config.toml
n_layer = 16
d_model = 384
head_dim = 64
norm_place = "pre"
rope_base = 10000.0
attn_scale = 0.125
init_std_qkv = 0.0337
final_lr_fraction = 0.0
doc_mask = true
MLP neurons of a small language model. Each row is named by its layer, matrix (down: output weights) and neuron, and shows model dimensions 128-255. Each number is 500 + 25 x the weight over its row's rms, rounded and kept within 0 to 999. Numbers have three digits each.
A block is one neuron, or neurons of one layer that tend to fire together. After each block is what it responds to, as a language model described it from the Wikipedia text at the highest values.

L10.down475:490489496521503511484521541542521510507494529502464503414533456506470524515491523548462476467476486475516493493461497485543480494511467446511509491527468455521532461512467525458507521520501528510491504480511509554495446482523484465481477506507499541469520490533506468510516487487496515487497496503507485513501492538481490474524504484475506469525506525515490479452435491496490528500497
L10.down489:510503541508521554569521470505475491459446514494526523490537482527516501487519493546494549502531469501486504487530486491504527491506464512500491528468457521502502487481527511451464513499513503497488502519450488490541518521511509493500496506511548486462510480518541460469515483526491519453472505467500464548499473474476481528495498513478491517500471477544473492474486522514533481483518
L10.down626:463533500532522544540542485501478468495499465524450481454505523475510476540512472527486499535480503520534473497546478525482475508474518552509524480497504474502437524452502501500516492472474476496493514504470510483500554459569500499500505499468500481534485500474475495517511532490535463522497488513493553447462489512523503528562503512497496488463527501500491465429486486514506512521476
L10.down725:448507543535504497539557539521538457495491472525556491467450511464551497472495520474516490508514534503508481500486466490508478513552496549531494549478483505498515499482485467471491487463509556506519521512479496573500484456454509467497508489486487486482535513508485515468528490482515498508493536498529508511504514523520512512457543523490505494465505498516530516406505495471521513478472
L10.down960:513486528506514492525444498538475515495479504499508525520542528513473530482490529534532505481539454560538486512511517492473488524510478487493476505488523475525469484541532514508491498516535492460523533473471439485516484500521510476493540509477515514487493510499523514468494515501488496490492488490484469489514471467482519477514552533548524525500517450497496459556507488490523467472514
L10.down1043:446531510510500460514537559483477478504525463513457509481490508497517469460497491490460438496526475486501490499518479479542521469492520492506530477525533478483535486476514498516533461516488511482517455472477509500538496475519492487500515487483511473523562500492506527467468496464525488494516500509504492509508455519511507484460519488493478482498485489493499500474502502525500438532513
L10.down1431:499476456484520485498421489486502566434492514549459508486507490492520533516509464495461557527502493500504531484534478474441517497509510511477488457471491489520492510504494466514513491488501496532482531503484460526496531468473495486489558483516470524482493486456518520527482536510474450480526472501485527499520492516505480548482509478483496499470534507535491492575481503502532515516475
L10.down1713:516477497539494501495507490494519519518507497466485516532503531502504545525485512486478505495516532487499483483462481488455463477532529509491505468504442521484576523509472460507532520500470472540497488512516504460475507536495496579511532484518519498458509527508509485469503489526534465517488459523530592486517472504528523467486482511492522507456550512516523505527446468474466484506501
Description: Word piece after St/st

L4.down1344:516521509516492533505473475509556517533488526517509483471516476461560498482486512474486477515480496478511522524494477483512476520501472536551510576452489493509541481484488511451524533501482503480505519499480519469468488487489521489484536484452485503477490494541546489511508493485519512447491515481508518498498496497473527497517539502500554476500527482472498483518453445518519481505491
Description: Word and number continuations

L10.down308:479496519504497527490516468523486506508490481524522545480478473481523510514516529558499483488521495540493506501486488481520483424511498513528490520494461489505511517519487501517473466558531515470525509516492465532507500540497547524510490513532488437526527514481478482509478488487532478506521510491474482509538519511551483498517522501541518509514529494489461495475528475514548513531479
L10.down361:476508449464485494511461521494518450506504472506476500490511489547496495487489529470485480512484536507495469545460463489516550531521495480493498499465503493488493492523530504517467504545474538539471481487477483449481475526519493522480517480479489461507499540523541478482548511537487511542524471513505480458514540463484544449528507477483542476505524487506541529540472499517490520479510
L10.down831:481519529519443498501497560509486470538475518503486514511450477533502506506532415520534485471538485456485485512490520497551531519513462499482474486473497479495536538502462518493486491523493510511536484504469557511533492483533498505508447516529497476526492506523528507496476493500480503516539519497455507539522527497496493495525520463531513423496524496501500534501481529486474492554489
L10.down1065:512468493503492477515518461549530520534507506534468482494526480463506537495519502457501479493484594483505458516518486549458520490522503529479505543497496498491486482500540497500465445496498538456555486499481451502509458457501480469481526515496510477468527507493516516458508536498519524525469515547469513495499527521516479504525465485519514506539472502499467513482525494478465484518516
L10.down1517:485496506484510472492431480498510520492507511513508528498494492524536481461493499537495476540501488500474543486543531504497483487498489474536508546465476485545497497480502528522531527535505487477492476560486517474474487488478517503454459516499500536483451484488478500521467530503480511507507473475486498506544517483486465544529494481507570492507511502480473544549534555462503500473518
L10.down1700:468471502538498466509522468556492470511502495536495477507455505523479510526499516548485454530529480507483485508492507472524487512471520498515502509499516468503508558512479493523487514512493488555531489472492550521518514491520550497473500518515480521497550507539491480498476493503466554507503532528504506497518497471510456499527528522527455482525469475524507458499490488499525508513460
L10.down1755:483545511549482521520550523504513451511482470545498488492494483503478477501513512511520506512489475482531536508516509503500505433494471542510499515521509487512486500462523486510487496474517484503480506483523499502508514483501521495479454457497492516476492472528507546446439546500521474471487512490537459456533460505515502487528477480503514526501489553504500492407517497528511477529468
L10.down1894:503558503487455540511473478487478485507509545535507542465481466492545501507536496536459506524526491488516510506504489516533491512474442492476505521536491492516499497488477553548474461475544447507517483538498499501503505482537513522517514460499493473482543521509500528510497514471504532525496493530493502493515477496530483541524501507536502475492509544489483512492539496518503523535469
Description: Release and publication venues

L3.down929:517516487481519499493486474508516512492495475523489501527498504490494508513501495553514538477481394502498507504502520514529481501519495490514504496485510522480454520535484524501500480487516535492499484508498520487471480490453450480435497511491474489506522491512483484505532514483506477493503488485513501478497530521530494484445496494497521454509500542513474486455500473492503484512486
L3.down1184:510497497462496480541517497499471587472500462505517504489495506513499492490529524490488465532535388479460500513487478539497469499521487499505503521499508493515587522512535511557505486500447495478526500496502497497479546502507499508475501500498532487517497510545481499513478561524494492518493503496508481483518486498461536489448517489486453528505486479520502489478489492512517501504501
L3.down1198:492500478463512499490468491504496590498484539526479563545505514510509513507577538482501550495496482433528520507496525464489469518481494479492512494513489572481492495488427543545502504481467480491548512476489506493493483513537466496499488504520478482515516502487424494509530464502504500486507513495514530497514517516430489495461516509488492582507519519497482494484500498490472484510491
L3.down1306:485474513517499477536505510492478584503491452523502515471506498466496496501501538477505409517500401443557525497513477526480397508548507492507503517510497467486497524517578487529501479493485494528499519507503511494493485516496472489501475509509492507515462519515501489497507533528516503481483524482545520505492540505507458469543511484487479521473501522520501506500502497479498480516482
L3.down1387:479504527472508472539516471492483567467504503498482482545479516487509505500532543461509479469463441432493481483491483496499423497532518500495482498498513443506526504517507522490516491512590514490511502497502502484487536490528467484492486491503534532475527504468526499489478522511514509456497502500493453492482486522519520512539485519496527459488499488520483479490497502485512547507501
L3.down1408:488483485505508488493463505509479461518484561495498485458514516470512484500536493552521500502442343443520506507503465463484449494453492497493498480475517471526530487499547528508512549491468488488501500489494516488492470520516475497529494507488487505523539520511405502491483566521499488505504514487528485501513514526481515503526511472514497470507517495484498520495475490506496494557492
L3.down1854:487514503487515505490495508501506558491520470500509527532512509486508520504488528470484463514467368500492518507500487542460485488469490521491514509509509480510507540520504510501505496508449435500511507464499504483505511504509487486490477508491486481524535502462484502495494491522504514480496487504486495524526506505444498501438508512486438489516510466503504516498512494496501502538488
L3.down1907:494503470504516471556465447499499458480542515505502546496509513552491518484559513492518449541526382444518497516504512439482450483481479495499490485501496540516480529507506512521497529520572461477544496512478491486503506495540514490483514497480509475531532513489493489496564477493488498529513507497508503507481480518480466494434511497540511530495503500528493506480480501491499477468493
Description: Part phrases, name fragments

L4.down327:473466482481476511492491483514521538487511508565514514503483488509514485528465461538470495505508471517452525457518487489523500504579488504489474464476519546478504504514472477484495467468453506495512536512519490490509499503496472485509504514496504525490526506479502487490525481513538514495503473526549527531486521493496485485506489517510493533503524481507525549507460514506509512489512
Description: Post-number table separators

L3.down235:504496507498480512484503475498517529508477470510502494503505503522503504508489536465516494525455537453529535483520506576489436481529492491517499513488493512533469496499494526461495545533526505530525493512469496490513466513507480474538504498492444480540502522482508499490461465522514502493488496490529480482465510488606505503571501507503454501514496462511509508508496511468498466484489
L3.down342:494533502457507523451484504504489537530507539509510513527505523471492475512484508482542441499476418507468510493513512535494462501564486496488518489526511461472497513491469530516496527516461487552482499511497510495504504484518470511481503481491500521459499505477475511479504441537500484467480513500509481504499531513489548520501484508494475421509510595457509485478491505502505510510486
L3.down420:503515500486493477502514465498503455483477430508509530525500525509507497504426479392501545465461451440487492509504503555507455508527517488502506511500490505494497518499503462522504522486466509515524506514492506491488475494527462497519505495503458494510482490482441520513510490481505490523489504497529516501485515509516502511544510493507528497494510615486513504500506501484507492519506
L3.down476:511494516493490471544503512483497495482491528498483487551492511496504511494458554418508508519565509450559478493494528499493463516533517518500496509507493491459527517491468506467510515506501536530494507499499511499519453516480513523546516496488480510513486512516481496490520445519510506500516489493498481491492541507539457509582507499475482492499498607494499520494517493487509508494491
L3.down740:510505484502524518473486449499519516470521494517492516502513495549488517494475536433525508472513434486441522483503521541507508480575501496502488514487488516493511507497460500508494490512509494507530492507486516482491482506455494511489490498503487486544490510494448497490504482483499507520502511499490498511482511516574490515370510526490537484518511570520493532505505513499526519512485
L3.down1420:494496514444500476497495472503480536505492473516504503492499506492513476509423532458526520476497373468486511490503522535502486494508495476498503510519499506523468496485518489508498506483419504497490488505501504480490433507489484481513494495503425496496478516519483505518500486461519512507494491505500477498504511497553545502511486492467496477506497553521510499506530497493504469487503
L3.down1585:487496518500504507532482507501497498455484481516497475483500516537509521495497505495507541495499497522557492500506514456510503497535482503499496486485500496473488520504531455479508486510464514470512511523501518494506490491469491493530523506485436520535531479501494486495509504523489518499485488511522478466521492497471482517507501491475517530515489476513495503506471486491505496486506
L3.down1613:499512494511497481456530442498496534501509492508490513470496516491503488501448499479480492489507545490481506505486517474497446484514502510522511515492524528508556520507503475498498489532539503517505490493507501512510505509499470479516518503482515501491487502481501517522538512483495496472489502503468501495477491484600544512659481505494459476505486540486515526510481509494510547515493
Description: Predictable word continuations

L4.down1390:509510466513515495508480514481489547491510534504480500446503477511513503529513453549501490488512434496525456471524511490483475521532451479478526524506520483484499514482537521524524494499505495495514442516559485515512500506493531500455452500486512521521504526491525496513475518495505523515501520515480453508556501503455484495507490469514494482494493507537448520494518512508465463480480
Description: Mixed token predictions

L10.down830:552445472489533500462501527479455569462528498475519519531542489522503521495497471499481520452493480525492497536539500528512508522468473543492501457530542487500500553569504497514434488493523511518500528497486484516483543491470492520480475552465479499453543500517490471540486486507508451507508560497446488536531473489535516510489479475492508490473504512496519510507546480512510492517494
L10.down868:506537507485497479478508518503447500515503459479471513447508517496534505494450449483471474521483508459501507522560516497517447512465477505546495472480537526493492519531497483514504499454527489503438521512501494528527509483496478467528469457517512498488482529470504481466535476453488527506518506424551511505498501519517507488511538481460522540445490500556500458494497539460472471498490
L10.down1155:504543512493460507484522509463488461499522493531481477486482461506495496483495513494511485480504510478469493540464568532515534480487483521512479498512498508539515522502511488529506489530513495548485458493502488474497510520520493507483521484531492466488537456528551491472524480489469497493485543517479510504478486536500484515509466483534505481486490500471467520468508472483467484514477
L10.down1387:544478498510537490474483489497517476505549550518495537529493486515503512538493465491464502482538511455482499505508538452485476517497506472510527485449513526516501486469506495549504525464466476454536499502494463482501501537504560469487498522432482486455502468517538463530531500518517496475509523518496500509458507511540513499498494508483514536498531535501476549520493497514506529492481
L10.down1480:568539461464472478498502537516502505457497452475496537523464499550469498488509531503517507442514463516485488501502524504497522504527529499513532501505535484487488487535513487526516522491478490485491489436464462500495525521497515481473507495510495483461519495506474469508499498493482498514496531531437453532508496507548553533477499479511492515452481520495494503498506514474507542516560
L10.down1492:517493531491501460481520491482484522490502519533495524485497542538509475507502513497454490517476531555448482533525483531491532498508505503485548504507521552482525541510501521520526468489484471509456513523516504493476529531481527551504485487469518515468502498486501526484485528496489512490518500520508503513550510511511518536499543462519500488506474516490511464516502506499565489485450
L10.down1526:487488548505531544458541500537490478458526548496493501481524517508503515474494502501500476461561453503472545495507467475525483505529516484448520490503482469492539426483446486503507492516520483525540467498502477511485504533511517479492494521530492499448520474503512460469492522525493511480533529485546448480518479484522506504535511575502497520483482507447524508491462536480526514528500
L10.down1647:512487480538540488500503488496514514500498456485460489529447513480506490489486494446509491507478505532493486498491486483519486458467531483514492464479494495502520430499514517508502523465525502506495503491483467499519506510454480489502567491526507495521468504489517524483482491498503467541531500506520477482560481498459526499501492516471475535477540486531433486487501505481496489498502
Description: Thousands-separator commas

L3.down829:486494535496509526473490483503507493529467551517492473480500507482504508517505494463520451505486540527502530497494526521501475484509508491491505505490477482502497503525410509488506519503491493514525517479488504505494499496487475492478502506520513471540510492550480498479494490521519505515491504492472490514481517510462487501372508524507481554506502420536471510511478504488518531487491
L3.down1190:503501494471511539457497498491509575490476489500492518436502501441507507475461525443510493503499441514504473492516500526509530510547516493494488516496516454522548503514510505502500460472500514503494506517529502481501514490478496511515507510496536510479511512514511510492465505476485503482499500498474468501492493510524509514536476481510490446485493525544520523514508504499534532522502
L3.down1542:486490515548493488503508528504483462490483480530513542533493505475498488502488530425499503501478443521462527502511516495503465487506513496499472511516509515487426472490450451526504470495527483491474505522461485513487483523527545516529497505515464482520523491499456490499551522509533486549497490504537482499481521500474509506391518515505470516506494477547504535478479485500493510520492
L3.down1578:490514487449480485481514558503507538510479544504491510490511514477494490507499515505491462489473484534537485510488485483488442472548514485496496491498500442539475486481490519487512472507532469503538489514503496493505469501485487519507503502485475475514495522502464489510475522488493516497499496504521547525483498509550510500499485524522499441490507603514506526507514502510521520458496
L3.down1639:504488483548496496441506515499494456495473524526506524554493508503499523501433537443494536508463471533494503512498525460492495501522510486477507489485507561492458505508531535532510502544513519509482496506502500493509493505503544512483488481520489465484518534517462488488470548513503492463511495505537514492484506520485507501470492509496463482509500477474497502505507487495484515492473
L3.down1764:505487525473504501507507482514500516491459510508492488499501505543489479505510528453525524472464466558516528511477508464508510515484512496483506500491527513504518474505510475468514505512495480508497490518485505521504528483487403525518497489491451511526507487525469486499462502492528480504480505492531482482472521490503523488408509483498497413523504534476489469478497498528498494454504
L3.down1829:488469499512504516434489472486485451481502497513514526563513499521501478515524496514474540535449431537522494509513468483501521483487491477487495486500499530484444489504502518530487452496449494489513493502475502500488467504512479518491496505512459503464501490524445488498442510506508489479487517481579500478503564477412496509423498484496518536518518450487508494506495495513493483529505
L3.down1852:511484472507502507481503490501501584426486569512511502478496500504494516513441537466473537492486359575521513494496466514494449500486522508489497487509515525507425508510486487514514505531526465498514514511493490491497490498479524481519497490525541489502518479536514477486546547490514483507503491494497483484457502499442500493496507511512484546514500481510498525512498491505493502469483
Description: Restrictive "only" and comparatives

L3.down51:509519500492491478510507465510515512488530455496485461447500503479503486479408512556503471492482564455552496506522514490497482496500519506518499490496510505494531499498489519475519540482535501517507493496494494505529481507472482508506494503490508509446533510498436517524463544514492519515518497501468502503501481501598520483538492490512522476490505508464506511521489499511501495521508
L3.down52:496474458548492509495486505510493535544488450520499575502492499529493485487453477466497452529478576533548519504520527480517540505470505509513507477499498521510464504498461498499509497492519504494492492521492490500511496499462569533504497499510462477441504522457530509523438504517482495533512510508521517506510519505492509504407495502524453468502512543501499521489516507495499499563505
L3.down259:492499494529508492457506514492529462521522453508487507513497490467507445511500497472497438544446599519451517490508478470489490522455500487498481497492496524525449462493500547484503510508445513503521497511505492505500478497480444503512489492499533507500476489538522495507464518496504496508480498474516479506505546509416466504493505506497522513496501431500501482499473493502497504509490
L3.down468:501485503454501513523506517504520508479505461508512470529494496504498474508462487512481480459418581521453523501513513415508496510515512502508511502499507563515500517500428524525502527504539501491498502507468485487508488499497497516508498502515508504470499483547515499512486532549498508459496508498517507501501532497509467491521501484486476474516505503503492496477486491489498534530482
L3.down491:493497474433476511479500464503501590509508480508511483492484499490484490490501522442495464500462668497502489482506509515505451488483506509510494531507496536490454495506485504496488479557557498508515483490486498513512482520519459482506500497485522512504516499514555502511527493501490505523473482507479502496510500493521516497504474491497453498507491562523510510521518525476497527478488
L3.down612:525496470498514528510491483501500477503520455514515499510496511505494482499520484431510510534458610550538480500507487434522571515510499511487486498512504481515412508498579485524491487498496487523466494518503483501515486507517534507531525495507492497469527509498502515497527485477490506528501503515476478490530484504510484511504503490521523470496502440505510511477496505501484505532495
L3.down1316:500509469548489504458506522508497590508498490511494534482503502506489491479470509501524484498465551464471494487525452502507449525549506483492498516511510537483503511521362486490498490545454475514499505498505505498495471486501553508516506488536476510493510510464465503514481520512499501488492479489461487494514517498528500517473507527500476519489523540545498534512474514497495494469492
L3.down1824:505488482509485491496503525497485498496503529496505526488485504463499509504491489460493531514502499531484530506508527535497507482502519487491513484504508491485503511509485504507494552500542511496485489505509485504493533496532482486513485497514489514489502501550527501524488499484493489465514491494540479505496502509463502510536513522525523472496502567491484510502507516524506512482495
Description: Word-final "elling" piece

L10.down131:512494499459462502506384503486496520482546518497498483489471468464502550488472506488464542466535463468487502502517525495522474473503444511530464536447483506512534517471471510491504505508498504497501484506494447535474494525512505535510493479522455502485526498507508485529518492574536502500489534510479509487494499502498515456469521484459487483474488524518497456540511546488500528446510
L10.down407:474476518491460500522458463496470500511514496522470451502488472470513534522488464508509517464516473476473538508511535550485497490437511546515488508488466531513526548466493490470493520509525434493530552492546427511504522515498489508463527482494488511487510489513468485483520496558504527494462534501531508462501489488517463473483529527506501510547467515484522533516521525490526528447475
L10.down416:540511522518492555525493532491489509491484477473503493543531482499472534480508464480501483511478514500499461465523504533440486480470507475516548476482486524464526457472522490534503537493491490455478498480521491503467489472459481555493551529504530520533496493523475503479495472504469537504496529454539517486525496490477494479467519499535502520518501492528515566500488538502518478465509
L10.down571:508515515513466545507455482531516517483517494491490491454509500523527508525487530453518456491522483495504555512525526493514463494458457493528478508489450492505538530476486508464535502522499510514536511509513511490462491535511511498497510467464521500505505487485504504536538483522484444454512531444484498502478469515531511480499516469482499510498507495503488518537495539535526491469437
L10.down1003:469459515449534498482485509467493515460448514493509466491496487523485507485466554523491488476511470488507538539510542575492491527458515550504516524531477584462486509498502496432516448525513471455508509510540449545481496499481471496538480533479509509487484514520466469535507486529499549564512497489507485508501462479492498466517531519554488535518508464531513493489489516500508504406484
L10.down1408:497487525494484530521481475498493482525531493520511486499492447484528520518485506490521513466543470490526542503548477519487470490466500547503482508482470542499509504494479494469512530531487452485519528506549462467465500508491498475467529482459508527496477449501484489530520499562488512434467529518504506474482460492513483477452539499495491483502504515477536513471507521495505524465498
L10.down1473:515464489495463508492508471523488451467535462454501485475530493440470525484472530528503539488502454526485529483468499525466519483458467520509482531500492523459494515519473505495460503502516490488526514476513504470514510522523506498494492473548532488495445503487473463522484520525489504499503524483516461494521476506470471501534510483482503464457499477510505549473466505500513494483501
L10.down1758:510510532466484519491462484495483530484505483519509523512521468495574540496466510461493497484515498480464563489500517538525462508496498527503485533473472498509543502478525499478522489503520475471526478489479472501512449526485500499503475525506494536416509471480502555481524477544517528461532462500516525497489475508489533486496527537454524516537501552525514512518512522523508492467502
Description: Pre-verb slot predictor

L4.down115:482504498508514485526453502465528534514479496508528500526468487513490503471496518471512486531503459479509517487454542487489504494517527473518523525501482476500507490522507503438471499495492509511502472498509526469520525474500494483476554510472529498547503486534522489476501522492507483511451534499496525500506531497513533510494498492500536524497539506503502486547486508511495448537523
Description: Word-ending fragments and table pipes

L4.down1792:483516536475485484531502499487500474521483501483478488488506490524496466500486480545517530472500467495507517488486539499526469485489532517504465459546496518497497519482478527511510459502495488492518504516490510463499515483486512493488467509502507511525515502518485497464462530478531497499490496510502475497437491506577490478526472511496529477500512503522490481517443502517487469490518
Description: Word-final suffix pieces